Weights of a small GPT-style language model, trained from scratch on English Wikipedia: 8 layers, tied embeddings.
MLP neurons of a small language model. Each row is named by its layer, matrix (up: input weights; down: output weights) and neuron, and shows model dimensions 0-191. Each number is 500 + 40 x the weight over its row's rms, rounded and kept within 0 to 999. Numbers have three digits each.
After each neuron's rows, "fires before" lists the tokens most often just after its 100 highest values on Wikipedia text that the model never trained on; "fires on" lists the tokens most often at its 100 highest values on Wikipedia text that the model never trained on.

L5.up603:470542472397515494472455501506510457441448402473483464498515489489434463445562467555410569560566524566529532563552494506478520544498483547523495539478535593549472436503472502528490507502450591526541514525516522438504486528520521539488500451489529501542468468538540467521482427497472564503473559419557504487490482490512502531577548542547585487466515582479561517545478526511518454394487514536461472495510553524476488535489469512482524462540434505527487521461500462531440483516529512478444505574436427532571456493509475523503489473516447552497454473489508515476552507504435552503
L5.down603:549489506496453524511443472584439561494414504486487547548501575447454518450438495526508517473435500463483523508515539520570488511597482497485499520475464557498514485506486519545507566537491479490532477446529452433547506527469495477470499491508518436524544509482434569526512438487525529501554427436516548508595502474485553513484438511547470519453539472529507494561433492502522540559586524529471542518591538453544449475502477521509512424474471536500395446480481445507472579496418499507498539554479484492525551467547520539492436469559518486519460486487487477496435473485430515486
fires before: "\n", "=", "\n\n"
fires on: "=", " land", " |"

L5.up167:578400565472548515463507520523485474483521448388486499413551553482486482498525469523486502565523471502487458498508448494545584480538456490503492507555547499506437545551482490425517485487511535547425450505485421510531565539417478474546508482438482461482506504485513535538509511472482512470498517471510466489573518542488558509447556471504541534505490462466516436482532387498519546540503523499500467442494414475506471482510534506465520491499455385516477515436428497477429521443515521504530490563550572449482504581531497487495533479509463527460468494499434480453496452540527542428
L5.down167:493523474456536510477442488465500484431476493449521506466500516535558480452456500466455542467481480469487476510488514523552613482511546461453469560411515437522418494543564482548458571468510459510483483537486512422480487504530542497577477494480490570528474502483541489474562478488489455491493512428552441507512532479452477486431459480492522512515401433453540457450536478565492447420527514450493469459514537489506493582526487592520570556479499538438592524521573572515539523516469490476444496530500510463511520513559464512527473510475470593461457550536551453503528504439440485484
fires before: "-"
fires on: "-", "|", " |"

L5.up392:503485441544475528470426522537521429504589539491500488527475544511556449536444509487498506502407528559554421482511486473453488429491487469515538493487437478505480526435531463508502589485542480499468565473525467511446481482430491520543524566521507518509505496540481521462473458527508518564404545438543549516453567519554562502529527418443552523505453550478483484541583429483515520491494520518445495606563512491594472576441569512437476537540436505523558550489470533465522494495516480463468452531558517515557507487428487543532551527540571445464474486465468489509503487538546443432
L5.down392:505519552474554531498512518482466375517486561554504432547492454521514505547509511520445520525472494492472493540567496476462441452494478528582543420502535488514513507458490455507556534521489563567575473505522480576483532500467564423506501487556479493469551535557572425532531477463563519474406519567522502581495495430498503463501506570509489534484515486451571469518478477486495455516473512494479447522533513483533518522476501552484506447481422561489420568494565520481358475532507486503487510537507531511515504549492473467468507507455511476512477482413499586541424525546487508483
fires before: "|", "–", "\n", " |", "."
fires on: "\n", " |", " 0", "  ", " 2"

L5.up885:483440514510529416516392476548546460478462503478506487470514469515509508445525531484403524434485505479435501559547521533451467397448486508561536484453489527443572500532499496541500553542458451513576458470538489454470510505445553453532511522433455558491488477535427441423515436501554516501586485502528497511512496493488497543509486528559493462487493472479475492460451549466468543558428551520474543473523482505506520501518598467529485408569486426550494474459468452530481520425544594537527481569555441497519526507514521555507526464537481577518490489501461517501561478525476480496
L5.down885:469461503524532569475500556468551509525495525449557540471463464504543532511432541527491518590488567500517494486551562513425478548570494503474450497522458500485501540496567487415517499475515555441516488524514453479534508494496546437492484511497503530554550440445550507504455441561512456598460544508503571471456434462511549541554513510508480540496452445492478451530507446450522434517465482497473572467511465560506483496460513447409532525505455512550530519476396508496518508477415502576502446502451561499433478546483478474463458513515488507532522521612451491607460448509533452470
fires before: "="
fires on: "=", " pres"

L5.up794:469526511584474533544539560485525469514511608525504549514480478450442524509452487461528503512503481523465546513491534535474506445454488532490537552500531466508461468423444418477515485511503458457457472497586447480492451469461517489496443442533499504442529492483485437484455512513511476509581522470492496501439535507467525464593514551527534477509488485475576490510529462498505460564525528572480557513455561400540504492503545520467495478413509491468448446502561456420516559462501397499493446487534440524547477499522489503579568546496511408443507523508600506547511482435527510445
L5.down794:477508541573489431468365517561502524495481489509482520551469546466439478488538542476516478511479453533519480522512494460545433436513416550497440486470453570498502458420487433529427517513547524488510566457526500503510569531516493503516537524511492511566530534505542569523414496514487578468487526487515539557471439467524504527455481548527501511527422457561534449475491500537580502391501496513549559549450491506474509523506523486483450535547423554478532537536507475466504493468497443552480515472504528452556458542468492482482510560569560513382396556431526546456494437523439500479
fires before: "|", "\n"
fires on: "\n", "|", " |", "  "

L5.up223:544445550465446449516478479486506432449422496501541469490570499496398557417531513513473444381503453503497450490513490485428498508452441530468562488471495582539537486532479497513433487592520546522512393496543500517521577555467496518465448511484517544485478462566547447519545480524444510556461484512490504473539505548481555532483454452544492501547528504448492487500508462490497525529484492485514459528561529540531448479469475478451468522498535522519509485454486539544562496493471470518493480512540561489562538548492429512491526536517520504481479525458589533440552541560522503603
L5.down223:491484490495482468430493534389454507436499415442430480549514459455514477444525528551518521476496519499546515490509434530466510504588482486459516427503508527515518508565528542405491479501480462517530451570567497493508517512499527473576462509457576529512546505567360491544554519485452490581517500543502546508459496591486480480534466526476498529469487588537480458583488448450514566438511587505516502485521518465404479460504508505501428509561535514445473548451572470492510536541475470551485525479473416502540451472538505493576517466472598460487434466519499417498490553549480481440
fires before: "="
fires on: "=", "na"

L5.up879:541506559486522523495422490483407609521544502501500506569566590524482505543482496415523504496512467441502472495507524512527443458467499596504414587539500553536506552515457481444497480491432547524462522481502465484493485500572507503447520484488559440457463544456518515513529569535598466515525462483479454502423475439491489451487530439508613506483555466475573535421553492455484455525510479516485485487538490501517489490481556486500493465534500442520463494489520473433477490511556483530519468518526457530495543532522576536509508457502451515519528513477432530537490452494571497422
L5.down879:553481460505503485547525501547425523465490569508461499552527513443514520526429493523513608457486459463511527477482475551535489526511459583536465568452463562486463514456487515544437447429498482419364453457437560494509476481507464498435556466521578511592522525511432480533503493536532548462541457436484501503447513472475579452511599507505544542525475465497481467514510454504453424540537501552560479497567475481514467509530515524565495449539527489454525475520534511541487495512543534512506501489504463484426490492535433509489520505439471514548484540507486452533531512537440484479
fires before: "-"
fires on: "-"

L5.up53:483428528519482432550472439501513455510509582495456507523516502516510473506452493506545531522455482525462476569491500508468508492408431522516581529452557570487434508485493567461450551493512466459522487504474488478438543458515579497490525493497491486466503512507478606506456558474546462554488516456502528498505505502508519527469486478563445510520483505432568448470473495483537472510500485510499496608441467451532502566423612452477548592492477410509509550468464485499471452536529517485481448576455586491477500480511472513475480516545486444413488482561468551452544485494482511510
L5.down53:603478563549523455518527513561443457422502552472477525564411483534578498492467591474438550469531482451580492499511484508441570511525549528512497522474555513439469438476523518461472510542461570498589501509448480425448513471447536533428492487531471557444468515533485568579514503459539489529396472522509533533502572395493488509517449438543432534490520490471523496510459410492456499518534533505538468489458490521548458522491563543471552518439533454517513397558520548457506455410461478502497573536521535562509558454549515437489424467513467510491489558474452504512489500491467483451
fires before: "\n", " 0", "  ", " 1"
fires on: " |"

L5.up997:487454455510530472560514571513513567456487529447547492471466503478529530514523444503537530490464533448564441531524427486493569574505450549519490466510435559538460595581543493469522552538535447513457543447548507381431555508528452429480429461467435478520474511448508487483510517505531482562437518483420586517525470489546461531541583461437515550526501517508463481504543553416484508514450532597559494453470569498498518518420488455578467522513473484526507478486513486519445429522566527488537540523495538525515531504524425464557505492433427476533494464510493516408554532564502506493
L5.down997:457486451544466513536571513528490489489479510477498467549520490472567501538402448535482493496464503475506538432453529436548464574551536529458482539536461553575524521538534458466457505480495455540480465494480460423487518472463472537516500478498464521521481486518512476469541483462483473442574489490487477479469540502487457536548496456510490467474443575510502520545547490452452478565441530496599531557436587483552503429485509513559516444446500522496485536492505576381517500502509462526504498553531530484445479470455538588541514450521576489484482569536490490483525512547544513464
fires before: "|", "-", "e"
fires on: "-", " rec", " Rec", "  "

L5.up23:554527451469490529514495483482541507392484466562560473509532529553437490474520520492442486588492600479471476495454491620475443539461509472523621536481477490505479579470552545485499500552491565495490481523532547488471490503452520484487511525498526500486558462533511428507512457528501490567477506507436483541522487513520471480497538501519519504519458518456407509521492402503453461513543485448532508448518439461487619507416503513467515514524545442486478568538481509499475474488574521542442536558550503477470520462489496570521379448549435507486475495464498470444509497559459557440
L5.down23:495475474458432478505407515461488512472470473526529521427508495469442472526489543474462486543511599483511517531463454550523455496465509443458567565523484491546513518518518551510500533448471594480481482535567491507529474577479540492483443562463521581491518519558520423487539504510498536514456539459460490507536559472557523434447510502459584451454531481525518502489471500513405548531522545461511561492497498470503523479464523516462479472481528521507479498449495501557462604528479486515460503551487528483540536442501512563436477518519576563444442488488519511535558395506523513427
fires before: "\n", "=", "\n\n"
fires on: "="

L5.up931:473529520471503466496493501570444525493511438509505467527443493504442534452494482540535534464427477494486462455493592379472491494493503479484487517491447480528453505452556568484472502501483419504545454468481480481513508549485470469557518513453547511464562576488453431561523480479541460515501527485458534489474488573590490523494445544479446523456478524458486439561486494454494442491489516470485498487447446478501451462478598465521523521510493470500510555470531519529544520534580512508455535460591589544499541450495528514661550501490451558482488518532431524452483525530526486492
L5.down931:613502483589512456488527480460552580530569486556515566528577517518510531490430524537512437526537493513502533477476501452513509537547491538511520542501443532523462537513478524503433424504489521444493504428515494586501484485389494545453491488529465498492490452524529492517492457519486537423485460495540492513471468420496539458519494449529468536564531471482591553408585501478514553478514473504510480480523506481527541489541463425538480484465435530509480415442470538460512544466466527513491537482526463462480512531505509506470448429573492472452473569496445528543430558505464558550
fires before: "=", "oint"
fires on: "=", " app", " syn"

L5.up861:483577498530523460548498504499443517518486459560518503479549552508432543402416456496474525462518535507454454483545495516465511501450506511542451444476577483504554481479457550520400449584532538444505525493450555423487509459566500432505529460507465521495566513510510490534594493479501461493542518452522450486515498545506545481565477588550480477499463487498485458488466551530509485524466509489467537497542504497449465441519503471573502458439476520502497603448569542492555460460478485441436451496482451507520602506575484569583531459510536472556510520570490497435434528449504514501
L5.down861:522446502481511533500485536493543532433528437455496552502530466476527480534493458551460488486477497485511450556489499550471609465539543516527459528500474516444488493535519538517490573502459490498427451439524516447549480539469505478491484482476504421519485572549456548456522499503498523463511542466568499508520548517491451554506498503500534431524523497387496466577524520539507490481532574457521517504482490507467509471493493494485454506616455481527435474526529544577463516493509481588460435520493494471533482538491490497468501585491533500529385501448541521489475560400546497525
fires before: "=", "\n"
fires on: "=", ":", " |", "n"

L5.up61:508534544531481517446472498535468492501513527466455494526511456520508521445481526455510445498490483498491505478507458484459470417481547527495539491545416435516512467465504523458422499498543432473551545551489555413506506490472454511537529444523601446497435563500525516526551480478589526514581445483508538480599537475532468565480505528517521467473528461483558479526574481518529529559473526487483484553497435455492468487467508500538490484422502522564481606505533466488479479532496479534459440430538477539534492548407505534588501481546469512502497539577526513551455530464563515587
L5.down61:515458487494512463580495451497480547500490512490470418466476508427503535523480369586515434486530457525499470443476451483528541508519472486474459410520547520539530496459499525501483466435501555486538508533472459449508482569439466473504460518472446441565515541467529455509543519547478458524504500527525497443546477564525554466548487535476490460514462453449522483545542479509500436471465498480527510540560519494542448555601553451414501476520488512478519550436522520487576514484511487537519497548469499490480465495464530524463492539535478548477454540510516533534504498537483471572
fires before: "="
fires on: "="

L5.up186:533489521482534499476531504515561463473504577497542553533481557520469502456520462478457487464539578500465417543467426411500474423562559421484520572423544516457488522518530494463509468522515464481500505467455488489467530585522478466600484515507495516536462516483469566450402476513491458533464490520496438437525481523521439546467554533446478487519454506488525526508478429475563509485577577477531482492526525494533542501518473483537487519445385538466506478473508504562495463446478555557543494539523530567506499464536506490476509446532457549486508401473546548506547432519465476445
L5.down186:559478558566491454509461440509495528456606504450513515468503476516510485481527562427495569472500521516529493553475481524538546439468586442481517543523560524460450548488570566518532516437463571484508455414508452554523492479474507485548469496504419504609463517461529485478546491466518482538560448520536503513471551482429510569521531513534499536493438502398533476448429463514403482438452458468488463477544538436569520427480481510470531436494555551457490493538560517505535504517527485497546467518480496494525492503534524459498480454520455507487495567569467577565524494452479533476
fires before: "-"
fires on: "|"

L5.up195:500508528496456552554450500479491515478515484492569498469498512513498480537534492425474534497539483539428491484539529587557521536529456504528454525542559503498473532470527538523501523569464451504481476512438453507511477513544584531541521539518543486509463517460462490518488435600523450462562498448438506510500394465503535496501546486492512486516491489485480423537486472457538434556584450503522515465578529580462457511564523401526466528505376480446459500452444500502467471536503502537399458525494503487444501504551516474467434516507417516492601568487480521390505530532447462468
L5.down195:542503529493490624565513546516439466478557551464517514536504493455515454460464515523476485442478561550478555521471490460515491474494504422545560559438473480512473442560427504476481494533533468529457500476448583499542463516541500499570453524514511473523415503475501502478480484554491525527538531559478513529506503533482496423511434508515472528459483480524474476488602500523534531463547541435546487517489569451470426521461554448551512439565474479488447493526495461493484527455549497496514613513560561394444535477574582468489483461423508530477452563531504535451480514470463519482
fires before: "-", " |"
fires on: "-", "."

L5.up835:537450426436487523454514488571435489523519523508511513427476441419467486505483517540454536457531524536526497469458508585486509428496425479523515501565557557483475539481472503557544563443492486453457509477460525474534562558482490493550453459516471538481535484434452521481546554457500534545511480523622538461547487547448502507486569532436535482438485448484454490506515496477578387517534503455512535474513514411477462542475509474433463612503483508505480497443501496517534515461511518486489505463504494479523533514474505501521544470446502473511485521504461521442501505552531509499
L5.down835:479523526471503522477512496480479507460465508450491510483499468471486514512473569529469517512496597533476502467465493512442556512491509447469547443505504446551540467534435532522491447545540602502531558499406406524485535454543521473504533519493506510538462482447552421532473462536491499570539428435422455520481534501463459471443450535502547538506518465513480509475487530533512540433593505578440497486490525570515469479514487519488495476557350503514528455513546559490499468545412477468575517458448537490470505455516502505487491522464511486482487510508426506473554442552504440472
fires before: "-"
fires on: "-"

L5.up796:515509514529403512501458497508505435535515572519471497535480444521481455481418466499482581563541490524476508435558481513525513455499560470508512477498500571511465481468503457522524507399527481504467531439604498582484537495451547506509504533495457468477492499482528488543450513518451534508496578519541510504430512485534508484582447480500505480518523514566552483470525467539524470522494434597426563459466568495516439523466584566517489466511499506514503605498464512505456494407510532472490427460452497527549515483428504494543473524501473409521579501446520565427391501588458499514
L5.down796:503475555476549462495478533511401481522486532580458440555456487554525490460483475512382416497478544484479459536527555480422459498517538529515488478432577439430462516431539427514526493550511541499441504481449462482500512479512519448523494502510475459532482516548492479522482498451473519393496541520516510508460484522488565502543487521477466502511486480538497419552567448484511490438472498467463463525494520597586564529501611523509524495453565498499459550455498593510446514520463530519556489505517499497538461508573557508484466533573532497521529570463474486472474496565499429430
fires before: "|", " and", "–"
fires on: "\n", ",", "—", " ("

L5.up275:571439518548434504486539468536529574493597521515496555519415573494496521479496495556543540461489517461499377517495462540570505439501466536516484480587555468522487463524508493436443487525494489512408513410473474542424488525516489485477514569527425513551533441529516541456451482512544500500504512463596490487553492444508536522550543540515474552513519476475486432480539500513508420512504453511487545559545515493466490477475506448536502471501506458522506454504582509492455571416511522466537540460509501508456521505533477531411546537463534505511482473574475439544463506527489538490
L5.down275:483447496426458455444533458552514480491513518481521516532505525495473464433562555564472513551458603524507453490441446500432517449465511490554511530530402489467541515573571521549442472497498504428442469588487493529477562541452516519522463543467535482491516493468509493505544495496504482564503532475523501499473530517545510473500510513470497504464458487514501544443535535503481592511484480490550517490545446513465441497458507491495539470517476491606511526487429510489567463507504499510509581561439525547449502433484533538530544535507466564504477460484494477574506461590433528430
fires before: "-", "|"
fires on: "-", " in"

L5.up378:516448502496493533473490545503548489485468474434558523541506471525463525427526502515520533424500456466580434510463518456494491475498488467568516485433503423491406526522555528457503483600497511533524503555458545458504511463570547507504509502537482490477473459376514544538484501531520434450489490494448486498476500504516491535531422476546485505517506427528516449384505471475551522507454557491546479492575445516496434492483489478563517547544477485453482494486474408524484470537577515532513433566514469541477541479562516454574464486508434498465547515535489544551516458540508457476
L5.down378:545413561480602493504532584549452476473505471524480505499503484445504442464431475583518470498463484491454542563522508570563527573477523460511515474540498543445473495501482481462511502548468520471531461523437485478406446535471471519484509483485497547474449427456520545533494499533472471475492504486501551510446517481432536571532502553475481505461460462518452508514523506513471485433549512515602522392519527440533484472483524488540525475521518525450497452475510574516457571601493485509526473468511552527500522479608505485466503519467483465456549471492439510485465497510499504501
fires before: "-", " the", " his", " its"
fires on: " of", "-", "|"

L5.up532:447466478468477497547562486478438468484507559463544451425419481584489601482470458519573506431474541506470558482467533565497501445414497458535495533550493484536562482510494535524430541471471480492428582419545522476536534456480459470529512494502513497466530444452498510501475443534636517489480433509519551493458529448503489496538505500436529533517482465470523511439519490539489474591468525542468488455466483538469550511486501423518538451578483497490505502524495521578513525502464492543520479488571478448535476524444550521491610485562477478522508491547451473522465457490494478511
L5.down532:499535487544473440452552466511514526525453458504508555540531488495439488468452445518472505507473539447470506502464488451479548512494530504486427572558473470518471536518437514518504566465671386501513507558508509454463464482476513544502531447469531488479497547472518562483519544506518473479493528554481430461477544552478525578505467464496463503512464465499497522451520489521450474464443518504496413582478496483525499510505492468506452557566424456588558445526498469448586472436519483512468553496523484440520522451544440532506471483506477513513571549483477522507482471443520485478
fires before: "="
fires on: "=", " was", " the"

L5.up881:542465472489448474452500458487495487440502461444494558471486473466385470532565471468439421490505472548476472506560488537566534545558467517512445613563496461450441495518505555481470495552548431450491465490518546413493571518593464518485529556485502471532511537531478458471514501579594595541554440507514497491498478423475534507509481519576477519533465520410516517504501469464485443465433521498538439550505510495552538472503477477470594456525502508484450456511524463481524596522593459559447509467541495537472514442466494531544545492515504509531452512503566523528508470466546509477
L5.down881:459537515488540487511436532505511426517539492450463431513469493494480508497548478459463503497483530522462541479502501545403520573540472482519480488546486410476428541549521409499498457445588448414501487535543550400533508438475501427484463489572476530492425537514468497542527499520536541585481551496579461477477432504510562444487525561446497497527418476481477438588513570488525466513565521440451534521534521470467528469543430534418504498494521514492534519445457555442501464501557519539528493506526499434503500478508555564560482497514493468485447467503490522524477481498503587481
fires before: "\n", "\n\n", "″", "er"
fires on: "=", "-", "cc"

L5.up767:545450497419520475516497505486466485492449554503512473492536481428471480521580433479506520504484503431515533492456489496533482434505475566455491516460560478497430522486552564480542458479460438503488449491490420464496547529516486448492486485505542484436500526507510513519545483498490468585461498557482529475469537526453567548541464525488515516447574492468591554417494433464515543525487580448541416522540542464481542479506458548488466571471551500492489511482541536527529516487518567408562535557519477493500499445501512550443493526562526526494503390475451524479529508514579435406
L5.down767:464447448469476515429478486580445512431537463424505480425509536477463523484514538550415464530510525482527473552530494445537517441504505509498549534510496532528488514467528468520523454495500569556443529526549482505425498532604486526495547483519542491515453464510538583559558440512537512492607536456535560556566548538410407506492476541492447455516530432505555521540458511457526468474561560376475458493499543515516556461532516491522531487473455480442500527459547544456482458488501558459460504528565517473510561495541480537527461414476460462495563613475507548514513490486501496493
fires before: "-"
fires on: "|", "tt"